config = dict(
    rope_fraction=1.0,
    beta1=0.95,
    max_grad_norm=0.5,
)
MLP neurons of a small language model. Each row is named by its layer, matrix (gate and up: input weights) and neuron, and shows model dimensions 0-255. Each number is 500 + 40 x the weight over its row's rms, rounded and kept within 0 to 999. Numbers have three digits each. A neuron's up and down rows have the sign that makes its largest values positive.
After each neuron's rows, "fires after" lists the tokens most often just before its 100 highest values on Wikipedia text that the model never trained on.

L2.gate91:488508548558522531515552623474498560485418470439577447494487502469509502515482551468503547559463510450539539495495452461445461532478472486500449511504523539566518482544522482466490526507487458458522489518492465542445486494532504441450524543523551552481434461471538489475455509504442473560472500540497470508408508543489452516468571423513436498512500571503476556427466555504459530444593520559449536467528583468467495504421462517537446454443518496451553512445501469537499545554484497500513483555487516479513465451496474509537543500510511516413419488488534455463401507498455465476509511602532521490473505574499564488502533461475488474517580521503554493536477466465510541499521462574423517405539495505428492572524500446459492565498573489504562483497535531520505459476559547
L2.up91:443503526539447515434512471482598569508487481546524485380505456472444516501475537540510488536485495543522548478516475429456432518479467479479562514575572499482526544479424530446557457503544510506510465538501476467531532483433516503508533460479514396502436502519547491470508473466548483442477492583480562520547532509565506603493490532502497430540462468499482564439531530465536468500497550526508584469494453439519511521612483441600549516515436524527520522538546460488553519408496506498476468510526436475478568514512492456507476492509529519473499447536557498541572556538499490489532387499508491448522529537535459526465483530474466486520490482520499367480554545520440475465531444496488480470502480460489549572531461504482463498505542460529491410494462540496501463518479509
fires after: " \"", " (", "-"

L3.gate410:506451574524417533546557488486499513492440540465469468509471544452447500542478603491541461490559476506497530499492541526443531480523488487466487627461458545469443553591466530557478456479520504480478559540523490450445521499443510463553485501515511538445514493534483506486511525465503512435529614540504520496432539499527523517521405529483450456491530500555457500481513549438481508419508513462468456433448468482548540485542479486397536570463501509501434485509434470527508505503514498479538575474530462551446485504515507448522501493473522525513495491390492606491507513558544453547568515571538482519562502485517458492482468475411433482469532470524470484498510482502462508438501497539416530527537547482506504495542546466491536453561556468445530561509454495557594490506532453
L3.up410:371562479467419447477490472552479521436480557505522461462434523476490526593542527457440483602518482476536482459515554519524532480522408517518536533468511493518460544551495493598525464503464457576529465538543515449541531412517533494614425493552503505533614537463491529469576493503612574479551530539553527506414513452504527522492468469447482497474435511514497483490500583483520500558518454520463515479520496525503525494497523514483509455452516525453483461501549527547480458439492549524504485565406512505410505451542483564456499505541465469519468515447480450495500521514478452478555479530492506522475459523533548510502520443472526454544511458514503432473520516495453518488476577499528511533503491500482472482554503462527569410501499452476495486482541558467465477530552514
fires after: "\n\n", "="

L3.gate77:510510442503515435511514438535558486445473487550524421434521493474511530545559545434523533529469481568543514481412539487502494541423421413485512465587534461486543497501501555495559480490484442512527472468516458464525474550485588468547538503490484461507469524453493562470522496467473486500543524484492490483477511584483543449481507533508504479496455530566477530440532438493503478540465525494522562460499493473525510537455531505585535443488430477437538569525466584494517503574553484485496459509548516462477510502506511467550559562534559472506502466478503468528533595418477448442649481530504485449530473541487516547512504465535530504568496509520490407561482557537434516493506510529526545438467488538472537546506484537502564524592530493492529443525503538501467400463544505
L3.up77:428529473555499508487510464470512587466515494531492557463529462466463463472507496420578501486508525461572581530476487477523600509445479537440448513487486491500497442494489539519463428486493442434511510483496501568553532498471511552477510479554485511454448487539577451475460512549486440500557541545435554503463522494496469525481489533573569472492494509503531554471492466473509553556451471384500577494494488439498477479545475412426586519526415467495467516476487487501519472547480509497442445481531518470472480561554506463490525560449474439459512491503532524568521571428550572511492480511573516406523514492507447432400475441491463499512457522547536471544537514453470549559493492504529515510512515451483527508498433550524527569439450450498502495495513508455454460433508548
fires after: "-", " (", " \"", " out"

L2.gate140:529495415476534545458471488565534557467486601516550505468516475481585510526437507486498547514541495485453469525511499544470433502477589474465467487520451482591440506540494568552527466448510479494533515507538459453501575543545576545455504556540538499490487469513499518460453493491467496534558496496495495492558473483499549463491524508522465480493459494567543587476559490549539560507523523483430535455492490456438560514559427541488565461493398452434527595476460467546513553464492479509457544479556508486449538515580515450476453490509440525495481476519501524483557484465453544514529491504553527474544455481453522441523453497484477547537481462568521353603498530492468527535552513573538571471513502495456557507484496495538438521487555509457445509507496510498504537507442463
L2.up140:472501436572497516414419513487509501541549467545506536522443508467545469472486450538406520499498449585436469484546500487552589439571465521449522498507471592591486504447414531472490481557449505451578466501526485491511539608481576462554425509464468447494414493498461507487488521488438481523496481484524476471551477572537508466515497532420502488537482531569530621511525462481565531468536538546458504431488510496446494415534506487524518447446545524547535469486482506445514503510505493468591530493481499500487506434496482450450585486484513472528558437554528593463482508495479537498471512498551477489515473486522496521557495467481476537502595463484536421499513511499464495452464492526457509517518487486462521526478502508575464520501457562490487457455533484491425450495511516
fires after: "-", "|", " \""

L5.gate36:539445487503530429485472487513539556450538506502425499485443512493527441469480519518476514471548434590538564496446470505549524536507504506504514497505479499541556530452530515526467468509554427447455539516520501443421542483492560476514488524529502520493476531497529509573507550488423532483441505485538438518464545508470469568458419444518507467474480508461448524508367489421451568550501498460542492473530474473497431481507551549532445507521490514503465533440458549455540513519514518482521509538498472404542538462436503445533486530432524500442568445524530491483509513494457456536499556436539499604452511493516448453611529402567533542522487500540531479452531492500468562498493564446476561525459499527506457483521483465455497552521614550446484542514452513459453524516515479
L5.up36:481530527446489496483478567437489501445417482510516556461468487518498516541523473484580484457514453532493610527483555566546503517476521602510529539529511627430571494519474477557496512454413529501526532471503493557484566448528465419563486502526489537519434508519480496474512606586526452485486544462556449487440464540529504499474568494507502452491534520442507482509538469485559463513444533525503513468497512489479541464529488524464572485556467505551557531457550559443513502544517449465509474566539406492556533507496529494522538524478517556532459444514423495540511526526480463462493556474530555572461446512554523453501440463561543452467482517487492494480518484413516541528547534489507511493462582461450431476468508520438505464487450459479456536576455525502515547515483533
fires after: "=", " ="

L3.gate145:526460500518459591500477484427505509425417492503455499463473421482430479479527464440467477436537498528549465518520469501485481481454496435501582540517504458527397492551432478512435509508502516564438535453478499488466490516464505478537508439496508495485450462529500529484552482512528543482510514530499512498486523543581387506547457550442466542467540465404496448511469523520473523418520443477432497461458530514500587447488551450482520523499435473405456499594466500490446543516528519519463475500404472555527547467520443480555419499483552475440525525486490512439489536537549584544476479490484488601484500486523514495533427427458534505497462506525461517496550495519523462535514541392472482514508512544524536579557515464476484550472517437497514522509495493534535494455453458
L3.up145:481550602482471593540467526509504553574519447533480506507485454543479545523504480540572504477549509569528541456468521511525507524500443490521578469460500512469537521548445559567473491504508554489544571476489476534519498440514513491516523482543483506478513512586476556470503534499546504518468622496513537460409497554487515492517503504466491465405530448334473569535469528443508578473540581490417455511446416451484531530513540486460466500487488487563528506542528499480516535530495531474476543437543479525475477551505470471491461473561496501417439465437458492498443489522513521550524515484449469498483550564502521586491462478427566476488453496508491483428493552532494480481516496490456547451529509576509404473486473494485555524440471471485498516501461477542493536476460456
fires after: "=", " Su", "."

L2.gate301:517470472525449442492470478508513555555455489556516468493537462500491517525542463492449510551546530500535528546463449485574498564498496481507502530455550453518464513411489471531473492533458458447519508505489524595491440604436496508516510527515583536467427439488522583503428447521539464496511502550472505557521479514517446420492526515559442435516523544599520546445605500532503494512529521556465452498485531438575451485572473446515492448504454470527550494503503519411486511473513542473465453533520466463493495556542494497460495500482517576526459460462519408531554525503492529508552509450508526499511550510482503515485586568503506428570500479486551487457457467483475516560509485512472528532557482496457496575531446475503480499416452634550511511538463567506506434507528486
L2.up301:495529423419398491516474486408557542514495453507473436513518431493471491539536488486519458590572440431505441491517481443520475504488512476554479426493515458501434524477454528462523459483500551465504486530499525465559506482439523538536517478527560502509443519520533504487489483457527467540470509532476577528588504445565457449538472466493499490578476499461443514437525527573544503511510467513503529427517518463573462516570555435474524493504477507555544502599497491461583508495539502482471497498546489477533510480496479441540446406481488503525416535534555475548564596584485535475565478459476522519560491592556531539521521502418564531447459488482461466488458555491459500472473540518511538509561536460478536568552462503446506496519474500500433491527542469497508520490459535
fires after: " (", " \"", "\n\n", " '"

L3.gate392:485539479492503537512576431531494484452499579514538493458558485598521501508499490500479455469476530464526452510487539511488462475537493525527509505499516455490502514542541505438530448491455491568465457485546483552513530530431519473431499448423490483535518488442511517459542507489608545469522467587559509488520517565502475518439467544485492494470495498444455521529489395511529460464551516498430574417416506482471489517529598499426505407514523492568513474581501436428409498514450477516509420486539546509539499484466460539446540485508497472506401496522542559499510505559457471491488523501470489476479516490521493459542510483456369501568405481525480561516472471448514546536555507415550540488490488455499447504445504504465517463496514552504537439469504559461506561537506477
L3.up392:479560556507534428530473443519501514562572475525484430497530485557478490478568565475550478496472524472492510491495492482582493512443526527446529405519498499502438550513537494441515508516473539508489521410568567462479502493458486419534394485447480468491497588515415521523512480422487468523460522565540488539556460472573448486509529515540518467456541468564469538526485479597476549486461489468524419502449480505484439460493561492501412541520485519477521494536498529479505509500469487491492446486491507484479436494531508482495507534518455547492427535498545410587430499458436502520485565512511520550510516506457458559521547503560534491506456449541437572536464479474527472546444443494511449522467518470489420514428507512521443440530467502468438509565553527520533405453483508
fires after: "|", "\n", "-", "\n\n", "=", ","

L5.gate75:602516480520554554522448492583482529566446529472464492431532559541526483521582389514541572522491523556574453469579548526483560541491490488497517507487516398497488511495480542571554546473481498459482513572500489486437516452544529450447420545485484479490462486485426476451488530472537501557445492483501479492492516491433464446454460457546479514467459450466541487511548529511455534555483483523511524541650550513477500457529470485506496446526489555482592559506443567504561478456481543459463545450494471502504485500524434551473549501548507554559508436506532525539488501452539475521506505482485571528513523503473511498521485434487497486493442492557510382525545606451486502545450548445464518474564502513443496508518569530498528508471475493472510513511507499526482513475502460
L5.up75:513548456480439496472447530534539534551568474424445500532531482531521496567502462490511502504555488438501537537548452503554520471526520473603487443517484483465468474463479549546579526437579544516487530514529521499490550469475490518439530480468520472452447447502400474543467542518525433529457515430412483535548532496407538515485551521511502516529528492473567446519511558555430547485474544505433577512566498535407518569520501507456475475518526475446504561558509536460542506512500536492523475510613480503515601583469468588510471565483479490461537461499581534535476503508523524425514496495456520489502537574422541508503494490475523559554453540568464484560537510466469426505524471500500505499504494423492512431489493515541505470452501542497479517547476523502437507554479495
fires after: "-", " |", ".", "|"

L2.gate455:552454480505443496479483497476478454472458548502487539514491587467574553450552503484511498531513495531555544559517513479477538535483389550546469512459545532478518430501548451502463528486551584495469413538430492526465538516501473571480486526469446538535450523481508510507471531452543509473489512551474462481470492427503504476466493504455564447559511491444513515431539435569470579465500545517551433478533464518542495417537524520390537485536581449485479541434461499562505454515506543512516411528543457521479506467435521465479425413465562523503557490498479497498502498491510542437498517490511587480444471566521455500436497518520527433471478441443498450484473517482448515432511522500534451445517525494508501539535599506542505487451492451494505486423436502413501441503505508
L2.up455:535472530462474520478481486598453474498414576514497441552506522459469503411528512502508524503470508520471560503599496485524548503487477494468499469486569522501491438488580442514492515516584501465467497509471505435438501565507521513499457496463435468483553587461490522523521495553495502444429552543522452508521542483497468414418513491502547383487530562483578469527482467470467521526405481468536495540478513467501519448556514576536620476544578485447495465410476520535490444525550496461498473462517549508505444507480495486487466461520516504522574572539479520502490483483584576513479516469450487472517469540463483458460487553534531458455510492544458582550474546543498482532483474471570529477483447517413495476520560517531490477459495496479448575508441518442505486565491493
fires after: " |", " Ins", " ins", " Rose", "fo", " the"

L3.gate506:524481489479454446507512507486530536519562505541503510459527513528471470549433493439477469524523444503562494533526488472516473495482500482509477497510496503502494485475437518558583435597492464554552505475421497545453566507480454524468516430472497499498516530488550522463449516464519517451534438440495567509448434484482500479529515524506541440521544520606547548479561520522567577538423566428463501445521524554580428509475481467490511519465546543465563536451544462481529514460596474498447476542513464482492538548433439500398511509485492490527501444507530494552579517512535502521496485497498547457473528491469428543501482468494481470540567493442505543451428522523454543444499471549611499453529595469473485515514481504465516499443492522470487507597506566430521508470456592
L3.up506:482541526503496491436485488502546580460540459472542505455524482496502501540568479476515493509536456472515515528489536462543500483467548501525534424463508473447480532471528536445516472535491429536472525534543556506504548498426575522432544489562490532565471435510478501594429519444495407511533519558481554527451522434507484550486443485451456444485500494550489560462571527524539536503505528463478575378440488428492517508539498540496415476496496478481545564473474521500498486495571387477540465503548498519530471507488446515579496488531505539525517485526541440550566515496501523459485484442496501495489494529585466508553501492540585582566462559538514431511478520525476510580532614468522495533481497470532547495488492488479515467489526535511432469504475558539405452563444517
fires after: "\n\n", "\n", " \"", "=", "-", " ("

L2.gate37:544565457427501582543536449472446543435481532508545500460436496554506509412474510478524517475527402547539544509467509529492539518516505505484507518492492533517529529502472453438535559472525501429458511444550503452468472481514485458487456482469487577522446534532556524470543548545555560495531534451508511448466462557511481504527482424568430486503506544476447420431518422482510467435505532561499487474472460443438496472555571506535470536519476497522519430461454562425482527488511499492428530524536528547446508483445460471531442489530508519464514469506509517535545528526495464497526533522588545495470476467521469492516396503501534512481551523468499507517504484399551532538545446423429552464505511478524464489538494564380536498585489491485545478511486427470563445477443492
L2.up37:521510513422552481452583492472508441488531545484500530495422494494453440504445515504497450438543441569483587564428478531470551521409499528586484546520475583480542483480536502518499488405540480465475470461558487511431511508455502465553578538545484534464554521525528469589476493501454510471451452550477560562550479557530449565480463544584551492566522489513482535472496474484489531482503521514485573464536561520452507409506515506470462469516505534527557495491450504398463519530515505484492477487478473503485505496484603486533528464481544453503490469526529427566495509520472431515486506508568538611463507492514461471514430500501450538484562512545541480503540531443527512497535429536528526448552504509489470500448457502425534500487496560499476513505487435467533455438438466
fires after: "="

L5.gate133:493532476565450520565453492506493556431391485533423484562526515486542501414495461485508530582554430493495477443513445522471575485503546409515533478518452504472522502476467512505493488504559416549481508488464500475510561418553490505476488533468512503529501485456495487455520520463548497529509476416454469437444520551433492467542547445550473491523521470514448508538477439486505438581500520524428500534497495488457508575541460496515458515574443576537538515447608505470490507518477487482445478502527503459494450519491504470488426439504496487536483566510464505437509486524471504511562526592491446489475445458534508495521518559560480541535457478439508536501527509589500437551446551491481488518566475528458489489546510590538542414533519483517525528486457577517428576486489528
L5.up133:480442527541538403524546511529504500501501496499467534503490455482462462507484510533487467467464515572413482549498473539535467456561528458520488526478519517461468523442481494539581570492544453502549496503499459508405487528503491466441469458480526513534538494481517493435506543534513464515478501516599476561431480530468586567434528511482455526512435492503567521418511536513454573540480483469490457505465511473505453430523496529407528589446570494537489483518520582471521509582451484453512450549528497537567514450442463548481475519531416475482499549554521480479433447542513501540540522490475540477549481513530461461531521479549501540483452563496569444514504529526498515550576530566516518549491526483488532374454417512478534477504457521428525433479541518538534483591499495
fires after: ".", " age", "-", "year", " fall", " year"

L3.gate48:519500511483552464480509490442525498486544541556518580439461458480475492518480530458503472531512475540565425534419514451454542539464540524542443500513541488505521570523533503581527493486478436516540463495502497446551457559472502496509515577511469462395499511500515539540537512496557544499445500502456488462501386512499495500440515497490506481516543514518529532487489567549498562479540509520425484523479500559514484500500481464494446499486421510481510444523474489492483532445494507501485461513449475517491571494487434538551519437516467548525458536466521551554466563460476518470608485558515482491584518555530485496511545451433507535502475458497493493604496554445511463543571477516443611519580595413502505576526486555425527505470537490456545474529505390446482474462490438
L3.up48:555512454496488482489515491531473547566503516497486523563525456438545532501481514496533426489462524465491488566460484513477558482530499595565451525558488499537580530518520515459589445441510491552493450464443548454553587545519502451417528528480437488447483484520452486556511541533538485499509425436489459482476501501432532522475484472525479533499575538549500467524464527560441483525490462474470490500499483548561465449490489442440552527480521501497498502498457504525510538496466483594531480470507547531533478451510468536477527474511527489480469500493490429572487477520390494414552513500466429475500433558493475400489480486552469531503481475499559469550565450457463520480472555532429518487490537508528477604476481437426585455544601503518511563530451485467538556493433521
fires after: ".", " .", " (", " V", " \"", " ["

L2.gate508:441564523472462515538435495432489528446488463571568455532510426548443516507493441481502502586547535465563498481488501464493536539506495427478507473474499434406503468489474531504507447543548470509488434527537465542578524555498467506538525539486485514509439542452552500479438485472473561476504494512510537476445501511566466517522470483469459483519464434501491604529582500523541528516549558544432537464497473513538547534493443505492513499543487486492508552504479438456518513489517523486469536472559483464503558520518507514475512530511530535512475412540563476607510557516571528502515427501531550462510492518534474452530526508409505514546511452577461450528469594467437455572509507444517514510512505431471558603458528500479453485521525498531449459534518511519452458566382550
L2.up508:530563472539530493464541525478533496449495568506470471494486514473546517521573523475560518521521481498568472497505502484446485509506524480570514537492492545431557422450476543510418502523531460502451464466433500421562549527501460515477484469485547456498474417507512494565505494505462478554501520397504542455571507497496503480424500488589507510403492472532477501491518492498467532495484508525491513488500513529534488492440515412525594596508413513441474467475515557481444522501539506448502509479502504464474520481428424574458510466538432543453449451421542464455485480528453499506390535500455476507487488481538541562521520523488447569519467539518496472506568533518521560452405505567491455536549511562494508527555517476444504542535470503454562504541541497442386458449518525
fires after: "-", " \"", "'", " (", "\n\n", " un"

L3.gate175:594470453504507502465506467509500497431476491448518517519510527562481560535484469415523446520441484491452450479556527481463463481495542462559465493484528463519459519498513533438412523484504540466460488513497578488512443507604505545433452497502524596503475499541586501508463542468506518516498503499522436480506561466491476491456479547436500526457509479548433528499557438511536530518545514517517525426499544591585498421452486540456532543514485552495470483511554442499504531513463487441524424570511480512458529437432474518520477540487478549549446425514480432556472542499457571498505469595481517460531407469532462466491445497543462538510445487532529520481553573547436540594495535505479492509525532467500484539474450439478544559485497445457530447473444504560485433513477490
L3.up175:494511436467470557510467477488523472369566417551559524502536487490496560540537433506502445483450472465569535534545478462387490526481549562494396547484502507490461511470475527484486484533464486557437451484546517447511486515519496512523499540493474485457466475471529474528491549455613469514497522382433492518460496473430521569499554542500459552441486497456471488497442510565513492515437537519510500482417542594530491530518457483484548513517444488534458462507411435517547448521472470543464534533459479523539528484535471514534510499526457443540494490486508534502513496521524517555531506525552510463515558515502485555458489416519469534466444502458468471432503533456479482511494399408514506446495516463546464511508437495412453581497495536517485551545500478526479549563479493
fires after: "\n", "\n\n", "  ", " p"

L2.gate496:473512472485471472519479456492507535519413476565571480448498485457497507522503514514403487553588468452560491449444494489555543521455485560543510485546583532514517465497476499522507453494485499482527496548486511481530559553470490450526529520552494479481469531479532463493497493440505526524480437501518550448560566517591474501431532545433407490510473542551451492523465515521468530465500516551418500477531466482549528515493569451568482507457548518559519547474480484444494468553517504553476503481514484470493512456559508526589515502563508520451513489531483436519568565526483583449548416460527527498571508577514463453504513452430508452456438504521445533521493518529462582486505468509496598474516534464401561568562572529504477490561500520466504504531484522434592475504520572
L2.up496:445462445618431553451540509497503476471472545494487524502525472536472455512541477494481506493571486545513427569522513539535500515516509528502577471520481547544576503497463484495495410407502418446507486487504409517483533456490449493477497445472488412435512550568571492483512482497566477418510530481481461501565500473511470439441468490519510503521466475538499505484634506574535582507468476489482493498544447440459503562525499475486500516465484518487486470492438417419474516502490531523470516517538442460538538542523501518485541508528502548453522503556579527475560530482566553496461466487514547506455507485459509436471546494457439491499457473484457515525547569512506480578501536529415528478509473504543465581482597521527520448469473573498511437467494415458449498507476485
fires after: " \"", " (", "-", "/"

L2.gate391:538563443582438451475491466475543529496450564518470429518463529562458523528459516474553560467483523487466443518576474465499523583415468503506453449499512521519493477434533490472494462528488498442549490534490525516482561560453510454599522527585497447426516515470458466501506500462515518549455471472437550491540545499474487543446526459484444552548534528441443593462425531518488523453560530578522482493499509552555505516481553511504478469580479492514473524499539479468561524465524569564493483434463576564446476478465454478441516518523478505477498507512544520535510525459401465516488467469526507542536465488468508521581467510443467562518463516485516415571422475466504522542451490463451525521461448489522480495556506532520545459542516560524540483536527458563511487446436558
L2.up391:523487473447466492433449539484402569511449437466500566460455473498528541476446485450511490542545562485476457500545511538455530480463507498467484484526470455518501560562550510456553424461546448456494476473517480530538454565559495510536458505551479532512454548483559512483482431488517560443468486475501537473437508518509484432482505547479512502474450559527480541452490524491482468493534505523468502413511437450481599409478464505487488472449539428392504534492497466525456519460441422490499496489449478505450481417544551426538488457540567519434516502466456491554576537543511530493498511498527475535513430512475497491481506425446536480474523464574560513549485493467444532529461482501564492411554543435500459543533493470523519511492589488562576562474471466478503517491483568
fires after: " 0", " (", " \"", "-", " [", "8"

L2.gate251:497545479477531485546513497393536490469466458458461558474551486528525504477543506448503536480517560534543502508559534516515471471458484507556524564535493504481547496507539550551552501502446537458494496503509507551574521529446530536467496482475482505458448437580593589457467497524557480561443516488501455521547544483463519536503538525525510479477514473495475598555568519527521477546554501532500545485501546535512534540585459449476496502557486540500517489496520526474533511494520486499415495507545430472454492563489467585621411497468416495481488457564524484530471528556408462552484474560516617490615473485486459513461532512554480491483561527578456451486445540537436532543506453448491500521493526483418465586527476537504528529466495526488479452513498466449529503521481474
L2.up251:474492500455536476560515461435572454431454471433424452474545500523482486519528522468472468521480535462552509521467530548569525540548533424504500519533455490449458458442498485553495467504436507531409514486468515500553509492485509509438485478478539482544398477514493540453463531463499491532421506486432497529467459506519556515524501469495555465485468472473470463539591529507513451511481460448515505483473473464530580541557439408492434407546490493494508471461581463493517543456542593542513510466569498459583515517482496501586433463492444524436473532600513449477510514517418457497536476532519580482557480564508576478459537454414546512457515519511453475474525469556455532481499510470561530496553480447534478552516489512500516506461507568503475448575477485504471473459475515
fires after: "-", " (", " \"", " '", " in", " out"

L2.gate407:529507518454566567511475509453612566500487542545504536556514432511398545531487503436489535480476473523446495536508573559543450444538437511478472522576430466531454546466495578508529492503490486472515501570477500466509506496470564443445512452515506503510456563537575415489512594551511502512558516493523468493527473496502521493518524543559464566483443523578479562526528431551526521560493522507525492496474472465535426465606504503498435445528524480537510527423459478499437535539501516457518518526578515536476577509509518519562529481413485482475479542548476539462510493507525525532485456509520447465460568488458522480531450506526523505527479515574503387525491541456479528490488502546456578473492463482492549550535556501529549562558482564452481484445477555481514509498462553
L2.up407:445500516539505554458501480549491527464473570474487448433552582529519484528506493522509568529584513544495580573501491474489534490475463512507524497550488476464454499461469471519557549492528529420492433548501518456515509527455530558421480436464453431519462495555517461522509513443444486422502574469504552477417481480547492548410498570471464485478469520497508552536516524482555459537461475604529503473534573547484512488576499552459588497485569486524490492511522521471528462528494514520515496450481470529545504437448475462492506384560504508528518530542464444446483495486514421467508532415551474524539510515434486503466522499556556399472513520496555491490454534478484426516477529461549501516506475459544479460546517521501490400533499456546476481417510459451513529580541527
fires after: "-", " ("

L3.gate52:512571492511480483469452533547486519499573458499493536486585467487500450571548455522480477509466519483490540540558475522575495494461478497440490519422506456511531562452472547505462526509475458427541603466447562552499515539508514507481522595428511506515439528528461493447463559458504469409506568532532492525477449616486534495494459493507476571570503469528467476579534470473518552468504488482530466425491509477417481573518532480538436379464519415491548460499571521434504541558470510559496533541462421548483468528523545491465472447454470507515462549478514463459524498476480486525488503471522512550464534550571477490538503532553519513490485448521504514381466531501520592563513480484483556474520489499492513440525545522468464445507435522479505472470508538463502509505552535
L3.up52:493517464507438465475442541456517544473527473577539457513470434487484538577573474465437488470533497441555502519531443398564427514461479548485481525550515520443455494418481496463541458563459444430508469534517532496506444613480544482573519528436512497479463439539487585447470462482533497511523495525517486577469406546514463508527521492528449513512454457522545534456449523513513520500466476550524519466497513570474550508542519457483506468481446501464485560470501490548462481444558520561538570491464377572452515505519476519555509499479462540544443495541492475523542537460595498467514466506443498527519456527573481490501550521520519451462466494445463467527500555595463536528487522485516552509509470434508477556570505502479552519500434484541431514478515473460530443491529508
fires after: " (", "\n\n", " \"", "-", "\n", " anti"

L2.gate120:487557480446533509479385512494545507464472557487520587488543467471516479529493422497434546497471486519512448461518453469446521583562435508497433508568434526506441452505520455488515545465523471489501479481461483479490437516466498496515426564526549538491447492538538471528515519560583569524414469461512545420513516591529513530487470533462528507483485538528501505491532442521460535518530457562490517486563511503589547462505502493462476496478533487479546449515515479425478514463475530515493528451509483582434496513595516468503461447492435459525451504489406451481526550482425510444537478421561527614500504446475466484526478514533559523426459508477446501462509496560491493467502514486538544509522561407520499508572454513450555456434481500468509463453478447490524486457495462
L2.up120:514556493473504473577451529522502520566536559461534501457496459479503470551452534497482462479527477491500509511518530534457499540416538489509485428547392478549498513558496516476532489392524469488486569511445511542512479491448539491470408542559527526476432477464474440444508492431519535496497509482474470477466485473456510490505512537479492558519512536449514451473566502527513515535518475441463490519554496481534498534562422497510526478427497501569522545494452487484513453447484455557478432481511423487539560464539466501548473549533554479469465501517524425580527513487387504495467437527477443509534455552503533515463577480483455519476528538518596534634482547424519562476435556412549570499506502485470507553452515476533448443515559468480459478530475517463506464534531558
fires after: " (", "-", " \"", " [", " inter", " ."

L3.gate12:479517493512489535497495463528490497456532490535551479503477483539461552449530531534565430441520496494479613484516424506516458426431519547499563492532515539528521511501457470481542499488446515492495561510464493541476517562442491428487494490615539493574497516451442514453485461510503533506514458553530508505510482515442448428537542460509461463463496500499523515474476482564380499518500558445369461521499483515504479574480506467473511521506465562537521546574383458489492500482460538584456469566551518463482523488481489570489437494545520500519478531517537549471495503554532500551467432522479526491465490576555561432549488469478479447492403534518536486461431506474452505502462469487471559432464536509474474576566562462490534443480526464496563508450491468549492458505444488
L3.up12:493584495569596483475436485482498543584501458489508515465552516576519413502516452524552480528534541527505505454522527443581492489505512535566548461499491482506442589606492476576492479469460470572483488508480521521504530497489494461460490421464500545509527550451430500446540524444581518555539513509530492484464446564535477495484438487480500530419484488444514502453543478518481545495530477435524470392460471474459487545524497525527502440459503467531462516535479447430518458471420480503425464463484502527474533443404467512483425490569535527463447522502481500457409535562468581540445513502406490476458543474551557475556518467458490503568450535554529497480467494502460498568467488477469559523533457513539504486482477474452499509457494456493525520529478479460489511512449452
fires after: ".", "=", "\n\n", " the", "P"

L5.gate466:533500508524537482471450423452496501476554433519520495465526492609452463533519517510483518441472477534522518526482475546462521405468537539490475493390506415507553469476521519541548483495495513464454488513529438502472520527488540503513473490518484438608450586521514559463509499492389432507484565533550487519510530513417542437498455481456517546539535524481498555576586435487445528434560449447514465512484543514553483440587527526486517520552537522505488476458476486467475587431504525515467418429503505451448530481473461515467487455487463521489410530472470517539506603483483449481487514524458496460541557449569409510496476540521513545464491584493458500498491509469476488509412475478492522447477495547460480473534482451433481526467477507444544495454493481525531470498479476
L5.up466:470502509503447498400503533456469534531487466454568558505534534551476587520521556492568511511411507556520466524534500480409470473495559453541468508465536500542489500494487531471482520561523500542427550462472469492460526469477497487486485516525480572493412534579541550544473506520536453466465557486499519509493483532506400508535495511492431471465477526513509539465492421476442515433527479436534539512615427525471482449468528491433537425461428522554519433538525513430546561476564516508516491500494499521544508437508458522476512483504510519499513535537540512493407530521534537530463499459463506552494575560587545536477551564430486556471463497465478541451546571503515475562478455551502487481486565514476443439452423479495488495513486465518544450499527511493510470400475548
fires after: "|", "-", " |", "=", ".", "\n\n"

L2.gate98:530564489479457512493469459463490486463513521361450532450532430546493521485457527501465419491476466446479493535543483514462531561484492516497469513505466496523481492516524523475402527528465534530507428558488507534539438585520459547477602440513488485541549517592534498487449539504505548490531470476488515396486492469519504471486504438499518553488480533541531487540447456497411460493539537502519533455417457543498522441460495475513421554474443469563479424490516518455497493490417426468532486504432525444505445483466483515512438494493507513469466519480467418568533525444502493460539556513503482484546424501436419411444586534473465492548563480506517484558524466511528533498544538509522548476516481485511529457571455489530511590505504436470507535481438518533486470476433508
L2.up98:504541525456473448535415505529451573489455527543513482529478428414533478516497528515490543526478545542504528513533520491477549499484502496440470513509541510534549559444510463492511487524471493546505494549448565510497468594499474621472490579500508496597494546446530472484448570435522513483511503504468532587454540533568553508477436485462533489483408396548446481526516500488521528482497516450576434462522559466437449469491538513537512557485431587510502548511446496562454497518507510487453518536432519507496518543558470446581490486500457455519531517513490397478504518516505433485490563468506427447484503505454500502486568433516501474544558518554476533509544473539504543424511576481486496479483540494486468523579463491533484471501505504495555474470583530543516595483478545
fires after: "\n"